MLP neurons of a small language model. Each row is named by its layer, matrix (down: output weights) and neuron, and shows model dimensions 256-319. Each number is 200 + 20 x the weight over its row's rms, rounded and kept within 0 to 999. A neuron's up and down rows have the sign that makes its largest values positive.
After each neuron's rows, "fires before" lists the tokens most often just after its 100 highest values on Wikipedia text that the model never trained on.

L13.down912,232,192,195,200,205,203,199,215,191,178,185,167,193,206,162,180,154,185,210,201,182,205,209,188,164,188,187,163,189,213,205,220,217,216,212,214,203,175,197,180,183,226,203,188,179,201,197,192,197,192,191,178,243,197,208,205,201,208,175,179,189,197,200,189
fires before: "\n", " |", ")"

L17.down335,173,187,215,213,220,193,172,190,169,178,218,202,202,214,146,206,233,228,189,206,195,178,220,188,208,229,158,204,218,202,223,196,193,201,204,204,206,198,193,210,179,193,230,209,166,217,192,167,198,185,215,198,193,212,220,211,193,148,163,198,221,169,211,215
fires before: " |", "N", ":", " the", " all"

L16.down560,221,209,190,179,193,222,203,178,217,223,183,200,214,199,189,167,226,177,185,205,152,161,220,214,169,198,172,188,204,221,200,177,186,169,194,226,176,204,207,236,192,194,257,202,201,204,197,179,209,169,238,235,195,219,223,180,173,218,229,161,168,213,199,209
fires before: "\n"

L13.down368,180,184,231,207,210,183,207,172,181,186,221,192,207,209,178,173,203,211,232,202,187,217,204,184,198,195,225,209,200,198,194,192,176,195,180,221,178,187,196,196,212,203,198,225,221,204,171,170,198,193,224,206,235,196,210,161,201,219,201,183,215,182,199,179
fires before: " to", " with", " in", ","

L10.down403,223,196,180,175,201,170,157,193,202,199,244,153,186,201,185,196,154,203,198,190,171,212,229,187,223,199,173,195,234,191,174,223,214,231,206,194,199,199,221,247,188,221,191,180,175,208,204,189,239,207,218,194,192,203,228,181,218,202,187,196,209,177,224,173
fires before: "|", " |", "|---|", "|---|---|"

L16.down18,186,192,221,192,196,171,176,191,202,203,199,238,194,176,201,236,243,206,209,181,209,207,205,212,188,228,245,167,158,175,210,196,214,195,208,174,186,211,178,222,226,245,194,198,196,208,205,207,186,224,148,209,180,212,184,165,226,211,198,195,237,209,227,210
fires before: " of", " in", " to", " and", " between"

L16.down668,187,223,193,227,183,188,194,179,230,213,200,140,198,182,190,210,192,225,194,181,228,189,181,212,185,203,188,191,184,182,175,234,259,214,206,194,231,183,204,173,209,214,197,210,222,224,219,207,211,190,217,200,199,210,225,203,225,212,189,191,198,203,185,198
fires before: " |", " of", " between"

L5.down654,182,183,224,236,202,206,201,208,204,173,198,158,190,144,219,178,200,216,201,204,169,190,222,182,185,215,188,221,234,231,189,203,221,213,184,189,183,197,196,214,203,165,215,221,208,188,189,162,170,229,188,189,222,204,211,181,201,188,214,211,223,221,199,209
fires before: "|", "\n"

L16.down786,227,199,196,247,213,209,222,197,184,193,187,193,207,184,210,190,185,199,209,194,220,229,186,231,204,205,166,191,181,213,199,208,199,204,187,212,212,192,191,186,194,223,226,199,179,207,207,237,220,173,216,147,205,221,196,216,186,197,181,200,220,191,204,200
fires before: "s", " for", " to", " as", " in"

L16.down455,191,163,204,194,201,175,184,161,198,177,212,212,218,190,185,199,186,164,211,188,179,195,210,210,195,184,223,194,185,188,177,218,190,203,208,219,199,192,160,219,231,211,171,202,169,213,222,218,224,220,186,196,195,207,181,225,211,226,229,208,196,175,209,211
fires before: " as", " to", ",", " of", " with"

L11.down410,183,234,204,195,227,187,172,219,196,181,203,259,155,192,213,210,211,206,195,249,172,200,202,198,219,182,231,161,184,183,182,187,223,177,204,182,221,176,189,204,195,235,179,238,212,181,216,195,166,187,218,206,194,181,138,199,205,210,200,185,186,190,183,233
fires before: "|", " is", "\n"

L16.down117,218,235,180,212,223,207,209,199,231,196,200,224,207,230,243,188,190,246,216,194,225,208,216,213,196,213,223,182,195,209,198,214,196,171,189,188,204,222,184,191,243,200,234,211,190,158,163,200,159,166,177,181,190,210,204,200,205,237,193,203,206,221,219,201
fires before: "\n", " Win"

L15.down718,201,231,170,194,195,198,235,176,200,196,232,161,207,165,231,183,226,203,206,173,238,166,203,239,175,165,184,194,224,199,191,187,186,219,184,216,179,170,196,219,203,210,197,194,211,194,230,191,188,198,230,207,199,208,227,191,175,209,238,195,173,187,198,209
fires before: " |", "\n"

L13.down679,202,209,203,224,211,209,200,194,183,212,220,194,207,183,177,220,170,198,198,210,217,193,201,205,209,204,206,182,225,244,159,243,207,198,201,190,201,199,205,171,254,198,175,195,201,220,189,186,200,210,202,223,185,191,169,168,216,206,184,209,192,174,216,196
fires before: " of", " in"

L11.down94,188,213,222,167,175,217,193,198,198,205,195,220,160,203,163,188,220,191,180,167,180,210,208,177,207,202,233,204,166,229,206,189,166,223,201,228,215,170,190,203,216,160,212,211,193,212,183,188,187,220,200,209,195,176,181,173,188,182,187,244,210,194,180,186
fires before: "\n", " He", " The"

L16.down536,213,197,152,221,195,209,193,216,239,199,215,237,216,180,187,200,190,194,154,216,194,212,200,200,210,196,210,211,202,198,222,208,213,179,194,197,176,223,191,182,195,192,241,202,212,157,190,230,171,159,171,220,194,198,187,194,213,219,183,201,207,178,208,214
fires before: "\n"

L15.down908,207,222,226,205,207,169,202,194,210,201,205,199,218,210,194,212,198,239,208,186,171,162,202,210,202,223,166,208,181,218,223,195,225,214,208,231,190,171,200,199,209,212,184,216,226,194,223,166,183,213,216,222,198,198,210,178,214,191,205,200,226,197,209,185
fires before: "-", "\n"

L9.down155,195,238,173,206,209,206,194,202,181,183,193,234,197,187,180,229,224,213,206,252,187,197,205,179,210,204,194,189,202,192,213,175,220,209,188,172,201,198,184,232,159,237,198,228,214,225,164,217,183,207,219,215,195,180,189,218,191,218,199,204,222,198,200,200
fires before: "|", "-", "\n", "4."

L11.down785,230,222,186,209,216,198,190,222,223,203,184,195,202,206,217,191,213,177,206,164,203,185,207,199,204,214,221,214,208,203,182,216,225,194,222,239,193,206,156,204,190,207,190,195,213,200,211,190,210,194,191,179,220,221,193,177,214,203,186,219,221,201,199,238
fires before: "\n"

L10.down693,191,210,214,207,232,187,190,224,202,211,200,215,201,175,221,183,168,210,186,189,206,220,236,193,219,185,214,221,163,169,150,224,194,214,166,208,222,213,168,196,183,213,227,195,217,212,226,185,207,185,218,192,185,205,200,168,212,208,199,203,220,198,215,208
fires before: "\n"

L5.down164,187,219,213,199,187,198,198,194,222,191,178,192,210,217,172,205,205,164,176,189,194,198,181,232,217,190,196,175,172,182,213,205,177,224,239,217,183,166,208,240,202,181,191,159,190,170,163,191,222,220,194,156,204,254,206,229,216,178,195,216,213,204,202,186
fires before: "\n", "s"

L15.down137,163,188,187,228,223,246,225,181,205,230,169,226,230,180,215,216,211,173,218,207,210,199,208,217,186,165,205,228,191,211,190,217,214,188,173,243,206,203,180,196,212,217,200,176,183,177,216,197,197,199,206,224,202,196,190,213,196,217,229,226,186,216,166,202
fires before: " of", " a", " the"

L17.down944,197,208,191,190,221,182,199,214,204,220,194,190,200,178,210,199,187,207,201,214,216,186,187,214,188,196,227,203,194,207,190,188,185,222,178,208,193,219,219,196,233,239,169,194,200,204,221,220,220,220,189,225,183,200,212,217,200,220,187,201,171,178,188,217
fires before: " |", "s", "-", " the"

L16.down79,193,170,200,187,226,202,200,197,195,191,196,184,213,195,213,199,218,197,184,208,178,189,190,213,195,228,184,188,191,224,174,214,203,179,222,189,202,186,176,194,187,202,179,209,213,224,221,189,235,197,186,207,211,217,176,208,212,180,197,208,234,186,186,210
fires before: "-", "\n", " FW", " MF"

L11.down431,156,211,179,212,242,203,170,221,198,203,210,197,218,258,219,185,206,208,190,189,200,205,245,189,144,217,199,190,201,223,208,200,196,203,195,177,202,178,168,189,179,219,179,202,194,226,200,193,175,194,241,193,211,206,212,197,211,186,192,179,207,188,195,214
fires before: "\n", " |", ":", "-"

L17.down309,183,191,204,181,223,212,240,218,211,190,200,211,214,193,195,234,198,174,202,209,214,212,201,220,222,191,220,200,191,204,188,228,206,182,197,186,196,217,178,199,189,210,159,199,205,243,188,188,205,217,222,209,227,197,225,188,218,202,211,213,202,191,225,171
fires before: "s"

L6.down745,217,205,210,220,225,203,194,193,198,221,173,193,217,181,185,177,202,204,212,196,199,203,200,219,178,164,209,213,191,200,200,192,214,226,199,264,168,173,205,196,189,189,188,206,193,198,187,214,176,173,162,209,225,208,205,204,174,195,174,191,224,203,163,199
fires before: " |", ":", " season", " University", ")"

L15.down680,192,213,205,190,182,205,223,186,183,211,154,191,186,176,177,195,183,181,192,173,227,208,216,204,190,220,201,220,168,193,191,219,194,209,223,240,198,223,219,197,194,232,210,212,205,208,225,208,200,219,180,205,236,198,248,220,225,231,202,206,185,230,195,227
fires before: " of", " to", " for"

L9.down226,195,189,172,193,212,187,168,203,193,211,220,181,200,240,206,213,216,195,190,210,202,204,187,209,210,173,167,205,198,202,184,170,202,170,198,214,221,200,191,189,186,195,185,222,200,204,222,217,212,172,167,218,205,174,192,217,214,216,178,179,197,182,195,187
fires before: "==", "The", "In", "===", "After", "On"

L10.down463,183,200,244,213,197,195,196,188,183,191,201,242,210,201,210,203,220,210,225,199,176,217,212,210,191,201,193,189,227,192,214,178,205,184,199,212,176,207,226,214,196,215,179,218,217,199,166,175,176,231,212,195,216,211,201,165,210,215,182,171,203,212,207,198
fires before: "\n"

L15.down567,216,211,185,185,217,195,176,205,211,172,199,187,202,190,211,185,183,188,194,218,218,190,214,163,208,168,198,186,221,214,216,208,203,237,188,219,160,220,238,203,225,214,223,184,224,204,184,213,230,200,208,180,222,189,174,204,253,198,186,171,198,185,199,236
fires before: "\n", "s"

L13.down5,203,218,193,216,177,238,164,197,198,200,176,170,200,197,186,200,208,192,227,194,241,206,245,206,192,206,215,206,212,189,193,230,206,190,215,198,201,204,192,183,202,206,191,194,181,230,165,201,166,209,179,196,251,204,185,137,210,183,209,177,229,161,207,202
fires before: " of", " at", " for", " to", "."

L10.down481,184,194,190,224,202,197,209,170,181,185,174,206,191,215,220,227,193,206,223,207,174,241,181,183,179,155,197,198,217,180,168,187,225,223,193,165,219,185,166,181,210,209,207,179,206,191,160,208,181,213,209,218,202,192,203,203,234,164,158,227,224,239,229,196
fires before: "\n", ",", ")"

L5.down68,219,209,198,182,209,200,170,236,203,210,217,210,222,180,195,199,190,232,178,200,206,189,196,210,213,211,205,216,224,199,207,219,187,222,190,187,180,192,217,218,202,229,218,211,222,224,218,201,181,201,220,207,215,205,183,210,241,216,191,192,204,176,225,191
fires before: "\n"

L10.down718,201,209,221,223,169,194,195,190,201,213,187,180,171,231,235,225,236,200,194,204,240,197,198,204,188,195,204,180,216,162,140,159,167,207,184,201,178,193,201,192,170,189,167,183,149,184,230,205,186,213,187,220,200,194,181,168,176,214,194,234,168,210,232,176
fires before: ",", "\n", "s", " ("

L6.down138,209,226,193,191,199,204,168,196,227,212,196,186,195,243,214,234,201,156,157,196,182,173,208,179,197,170,234,197,195,201,197,196,189,169,190,182,200,209,181,207,208,199,183,200,183,187,237,173,229,180,193,214,229,197,184,167,206,235,206,198,214,202,207,202
fires before: " |", ","

L6.down450,192,214,182,226,190,202,153,201,176,210,228,183,199,198,202,182,194,210,201,192,194,167,180,200,192,203,182,244,176,166,188,190,199,174,193,188,178,189,198,224,178,169,187,179,217,214,182,204,224,232,233,218,226,176,167,207,186,210,199,212,203,216,222,226
fires before: " by", " in", " Label", " ", " on"

L10.down451,184,194,224,213,216,181,200,223,202,216,214,208,211,191,171,210,217,249,204,205,178,235,171,201,221,190,190,209,202,207,224,197,201,228,180,230,216,178,205,210,169,239,169,220,234,211,181,219,190,185,196,213,205,193,176,187,185,201,209,222,217,215,198,183
fires before: "\n"

L13.down757,176,215,208,202,181,214,180,271,216,205,208,213,161,189,174,217,204,177,184,197,158,187,178,223,195,228,187,195,163,198,204,201,208,172,208,218,201,208,166,172,208,210,184,203,161,176,187,207,193,204,199,203,186,198,158,229,202,236,232,243,211,204,206,221
fires before: " as", " in", " -", " to", " on"

L16.down623,203,230,151,206,186,183,259,195,195,212,197,182,178,211,194,197,209,194,156,162,205,202,211,176,168,201,202,210,188,235,173,215,184,179,217,195,185,187,180,208,231,224,210,206,196,216,212,182,224,199,176,197,198,174,194,183,204,201,209,223,188,224,176,223
fires before: " |", " •"

L13.down683,234,225,213,211,174,197,205,231,227,204,218,185,211,220,206,180,201,206,195,208,238,186,191,208,209,216,188,217,207,217,174,196,200,204,224,201,187,230,192,214,204,186,212,183,218,163,183,202,185,210,136,221,231,198,186,187,165,215,190,185,217,226,197,183
fires before: " |", "\n", "]", ":"

L10.down46,211,247,203,193,209,137,226,239,207,168,215,198,231,198,180,197,212,133,227,176,221,196,201,202,226,196,206,229,206,164,193,217,213,164,171,206,187,184,214,192,225,192,218,145,213,219,218,188,211,232,166,225,243,217,223,187,199,196,188,183,175,180,223,191
fires before: "s"

L5.down679,194,232,192,176,197,165,175,218,212,212,179,191,196,216,222,214,194,209,215,178,198,172,222,175,203,198,224,203,178,201,175,206,242,191,237,210,206,201,202,216,210,203,203,216,178,187,200,186,172,215,201,192,189,185,197,186,190,182,155,210,204,172,204,200
fires before: "\n"

L5.down585,181,208,189,186,182,198,215,207,181,190,192,231,170,154,178,193,205,212,194,220,173,210,236,181,198,174,242,206,192,201,225,170,221,242,213,215,194,197,179,190,175,204,215,201,222,199,165,184,163,201,191,191,196,188,183,181,179,201,223,204,180,215,196,185
fires before: "\n", " The", " He", " Although", " In"

L13.down66,158,210,229,217,180,199,229,187,207,229,216,213,218,213,177,205,200,187,213,175,205,201,222,226,188,212,232,164,200,191,202,224,182,193,241,175,164,209,188,246,222,222,231,216,208,177,200,196,222,189,216,198,186,226,204,174,175,194,179,191,248,223,200,206
fires before: "\n", "-", "|", ".", " |"

L10.down898,211,196,186,181,227,184,193,167,233,209,216,223,235,189,238,186,189,171,232,219,213,216,191,176,194,197,199,171,203,220,252,224,212,194,202,191,215,142,207,204,237,187,183,225,192,178,219,278,165,155,230,200,171,201,200,237,216,186,194,208,195,208,196,191
fires before: " |", " ", " points", " the", " a"

L13.down641,220,163,234,203,177,223,240,214,209,209,207,190,255,218,192,211,197,173,194,209,201,218,219,211,197,173,177,186,211,211,168,214,145,206,206,202,216,207,172,177,192,232,201,233,241,233,206,228,198,180,221,185,191,175,228,198,231,197,202,223,183,194,160,221
fires before: " of", "==", " ==", " and", "s"

L15.down15,203,217,170,197,222,215,178,207,208,187,246,227,171,197,269,184,187,191,206,209,182,215,170,198,191,216,209,221,215,205,195,202,260,195,209,217,209,216,204,211,186,208,212,193,222,177,207,194,226,214,207,205,204,186,182,222,212,185,183,202,210,195,235,211
fires before: "\n", "up", ","

L10.down918,177,199,198,222,191,147,224,186,200,208,212,171,187,207,218,198,223,197,182,201,203,215,207,203,200,194,182,218,221,221,218,189,200,188,169,159,216,191,194,239,204,224,231,245,209,250,183,222,188,190,200,233,188,206,219,174,207,223,193,222,202,189,190,194
fires before: " |"

L9.down427,188,218,214,174,196,189,201,210,213,162,222,238,206,191,155,200,192,206,164,249,176,162,207,203,200,174,218,218,216,229,175,202,192,249,189,188,210,242,202,237,195,201,173,203,188,213,166,196,171,187,229,189,202,195,205,196,193,178,202,197,224,187,205,193
fires before: "\n", " "

L5.down7,190,181,211,210,203,173,181,198,193,188,196,201,229,177,213,184,184,226,193,209,182,211,186,229,203,181,206,199,243,196,157,235,198,213,202,196,178,179,216,208,183,198,195,211,206,198,216,184,186,180,263,198,215,209,185,177,183,185,226,204,214,197,213,210
fires before: "\n", "dic"

L15.down695,233,197,213,176,205,204,180,186,162,216,233,143,189,210,201,193,201,177,194,213,204,185,178,202,193,194,203,202,233,216,202,234,204,179,183,210,182,246,180,168,174,232,163,175,187,229,208,222,193,163,211,206,186,243,209,189,194,185,203,204,176,193,233,201
fires before: "s"

L17.down23,190,182,227,179,211,225,192,214,210,202,177,195,210,225,193,208,188,218,192,187,204,204,200,220,170,166,220,170,215,232,230,157,223,163,205,195,204,249,184,219,218,185,200,167,202,223,216,230,210,223,194,197,162,210,207,192,230,229,183,169,194,165,210,193
fires before: " of", " that", "s"

L11.down318,162,216,203,201,198,192,208,217,210,191,183,236,197,207,201,190,228,236,177,171,193,178,183,179,184,186,185,218,225,194,216,149,172,197,191,200,224,218,220,205,202,185,167,175,204,192,216,228,207,249,219,193,219,200,207,189,170,222,187,218,218,178,188,196
fires before: "s", "t"

L16.down56,179,190,206,179,174,160,206,229,218,218,208,209,202,204,183,193,224,166,186,220,204,210,202,201,183,184,189,168,197,219,220,202,227,190,194,203,198,196,200,230,230,181,173,196,187,159,183,197,186,187,224,202,198,202,193,176,178,189,223,204,198,213,206,203
fires before: "\n", " |"

L13.down775,181,192,190,226,205,189,208,212,188,220,180,201,185,206,229,229,206,173,227,207,185,158,246,167,225,176,159,214,204,214,208,206,195,197,207,194,203,213,199,198,196,160,226,224,196,232,204,214,181,182,229,222,185,178,192,199,181,256,230,160,196,169,216,210
fires before: "\n", " ", "-", " of"

L15.down445,232,229,180,191,201,175,222,183,193,211,201,202,191,197,219,206,192,191,213,216,207,196,196,180,213,210,211,196,188,193,222,179,185,190,201,209,156,162,208,172,205,172,187,207,224,156,243,186,183,170,229,182,173,231,204,229,186,179,207,238,214,168,200,180
fires before: "\n", "born"

L16.down716,198,190,213,188,166,201,193,189,204,194,218,233,205,204,217,208,220,233,242,202,193,203,182,194,224,189,194,176,211,187,218,220,198,174,216,186,191,207,191,207,191,227,249,221,200,209,240,215,196,191,195,182,183,206,179,190,220,209,186,220,199,204,216,175
fires before: " of", " and"

L9.down728,173,202,194,191,186,236,237,197,206,185,207,200,206,210,197,187,219,206,202,183,228,205,205,192,188,176,202,182,197,203,232,225,194,184,192,214,177,147,200,227,213,183,255,201,203,211,191,183,166,206,194,197,213,233,222,193,200,179,221,244,182,207,201,232
fires before: "s", " and"

L9.down595,180,203,210,186,177,196,235,218,184,198,216,192,215,210,217,219,189,160,194,155,197,196,192,215,235,204,185,194,240,182,191,191,206,195,193,207,172,185,215,188,182,234,211,211,192,181,187,171,181,214,201,179,191,195,188,198,213,195,191,183,212,200,163,207
fires before: "\n", "-", " \"", " "

L16.down461,210,174,180,239,207,193,176,226,203,196,178,201,206,212,226,193,219,193,223,193,170,180,165,204,198,182,164,203,194,231,214,204,177,214,198,184,212,157,198,191,171,164,220,189,213,219,191,181,219,202,215,229,204,221,189,199,194,185,223,198,212,214,199,200
fires before: " by", " in", " to", " from", " on"

L6.down792,170,198,213,183,188,206,211,193,194,207,205,185,206,205,222,208,192,210,222,202,227,189,195,203,195,222,207,236,217,204,235,211,237,213,197,218,177,194,218,175,222,165,163,217,187,197,185,227,202,214,218,181,186,223,248,200,234,217,216,199,205,205,222,160
fires before: "\n", " ", " a", " Washington", " L", " been"

L17.down502,208,189,217,220,181,172,205,175,219,186,207,228,218,196,212,209,257,194,200,196,200,196,220,189,213,163,179,201,189,189,187,230,204,211,171,175,221,245,170,221,198,195,220,214,189,187,205,253,177,212,219,214,195,193,186,187,209,190,200,198,206,216,212,214
fires before: "s", " of"

L10.down792,166,198,228,157,266,195,231,198,184,201,203,157,219,219,170,190,172,199,192,172,172,186,181,188,198,194,232,170,190,220,193,186,208,201,202,171,186,223,228,207,225,202,202,174,189,216,216,222,225,190,188,199,160,195,245,198,205,213,214,210,198,181,189,192
fires before: " to", " of", " with", " that"

L16.down641,187,221,210,185,211,201,193,216,181,191,200,186,178,205,204,230,186,217,207,225,203,186,199,219,201,202,202,180,189,200,162,176,246,177,165,212,178,210,218,233,200,208,225,190,203,230,171,200,202,200,191,209,198,180,224,212,213,235,250,181,215,192,231,190
fires before: " of"

L13.down907,211,209,209,179,189,153,209,216,194,209,231,196,176,209,194,210,231,219,180,201,171,188,179,233,194,197,208,195,232,217,196,212,190,221,212,177,224,175,161,200,223,207,211,235,210,167,211,226,198,195,192,207,187,182,182,184,208,173,215,227,238,201,212,175
fires before: "==", " to", "The"

L11.down220,221,217,229,177,209,174,205,207,202,220,197,211,204,223,192,212,186,209,199,175,182,184,214,202,213,205,251,204,206,203,218,199,196,170,211,221,189,188,169,211,219,255,212,202,213,172,182,181,183,212,209,209,198,184,173,211,185,187,171,187,178,177,183,199
fires before: "\n"

L16.down101,170,207,182,179,200,219,197,184,207,177,175,188,208,176,224,209,188,183,172,198,193,203,209,196,181,227,195,175,174,195,211,224,230,202,228,220,196,218,199,179,182,224,202,190,200,226,180,190,185,200,206,204,211,251,206,230,197,226,203,203,209,185,177,202
fires before: " |", ";"

L10.down69,184,173,230,210,209,200,199,238,207,214,195,202,222,208,207,213,194,203,193,188,217,176,216,171,220,187,210,159,185,250,175,205,202,173,167,181,215,234,195,215,195,201,189,209,211,196,185,177,175,221,203,176,200,222,209,227,209,189,205,217,199,208,179,203
fires before: "\n"

L10.down407,171,201,212,184,219,218,198,182,159,186,207,221,210,201,164,194,195,188,172,228,209,225,186,164,200,220,191,227,204,161,196,140,233,187,195,175,175,185,219,228,228,218,155,164,198,205,153,199,181,187,195,219,201,188,209,175,210,199,229,161,205,189,219,204
fires before: "|", "-", "|---|---|"

L11.down41,205,179,215,209,218,174,187,191,218,208,188,191,212,180,197,201,186,229,228,195,207,190,211,192,212,219,205,220,191,208,193,177,224,219,208,222,174,202,191,173,203,231,183,188,218,184,191,188,192,189,177,200,224,176,220,183,188,214,194,185,203,194,221,199
fires before: "\n", " States", "|", "-", " United", " the"

L13.down897,206,216,204,177,220,231,183,190,213,189,193,180,165,220,177,200,168,206,182,165,208,199,236,175,192,177,179,170,218,187,211,219,205,178,206,186,192,198,210,164,180,232,219,186,224,201,192,189,181,159,181,168,244,189,188,181,217,186,179,182,215,205,206,181
fires before: "s", ","

L6.down69,212,213,216,167,191,196,203,224,205,197,192,226,183,224,226,179,185,237,208,209,181,180,188,205,164,166,198,208,216,198,211,229,221,194,198,174,183,209,219,217,180,193,198,211,213,224,172,216,187,214,203,198,220,203,212,205,185,181,185,173,184,186,222,200
fires before: "-", "\n"

L9.down584,162,205,222,216,187,204,188,184,161,225,206,217,191,200,167,215,194,193,165,209,205,220,163,195,189,255,222,165,205,189,178,202,214,183,210,198,193,188,205,225,224,206,168,208,204,239,172,215,207,203,173,212,213,241,163,227,174,229,183,202,194,194,203,202
fires before: "|", "-", "\n", "|---|---|"

L17.down389,190,167,210,200,202,187,187,207,197,195,192,194,180,206,228,218,239,147,174,219,162,207,212,220,166,170,217,190,226,215,187,216,174,243,244,210,215,181,180,233,184,191,203,206,167,196,188,182,185,216,207,202,214,191,176,209,189,172,167,217,196,191,215,168
fires before: "\n", " to"

L16.down157,211,237,214,177,190,190,165,174,184,179,213,226,203,212,217,194,207,171,166,221,204,197,196,209,214,207,186,207,224,228,203,191,188,166,195,165,211,175,199,187,208,203,206,195,212,199,211,217,215,218,157,222,209,208,219,211,203,226,170,197,209,225,192,175
fires before: " |", ";", "=="

L6.down633,195,201,173,198,195,209,211,233,196,207,181,216,212,188,178,228,188,196,196,169,208,164,184,220,207,181,170,178,217,198,188,230,213,179,187,189,186,225,191,205,197,201,177,215,203,198,190,203,195,175,179,188,172,200,174,174,204,193,175,204,202,207,197,174
fires before: "\n"

L5.down63,197,179,177,189,209,181,185,204,204,212,206,233,181,226,234,200,196,230,192,214,185,224,172,193,178,183,225,203,225,186,245,219,195,196,215,212,204,171,178,193,209,213,197,218,226,203,203,176,187,173,209,162,200,224,160,199,176,171,191,197,213,175,221,219
fires before: "\n", "=="

L17.down278,182,178,207,201,186,172,187,213,203,202,215,189,205,179,209,161,199,176,197,201,189,176,186,208,173,219,216,200,179,235,209,228,200,162,163,197,175,175,172,229,206,222,221,191,222,210,182,253,198,208,234,155,207,208,213,194,216,204,202,189,191,209,220,211
fires before: "s", "ed"

L13.down812,197,192,183,183,200,258,215,179,225,230,219,231,205,179,192,214,241,180,179,204,180,226,182,243,190,205,206,184,211,155,197,215,211,197,208,238,198,209,220,192,198,223,159,196,190,204,203,192,209,140,178,190,190,198,177,177,191,201,197,181,186,207,194,235
fires before: "\n", "-", "$\\", "1."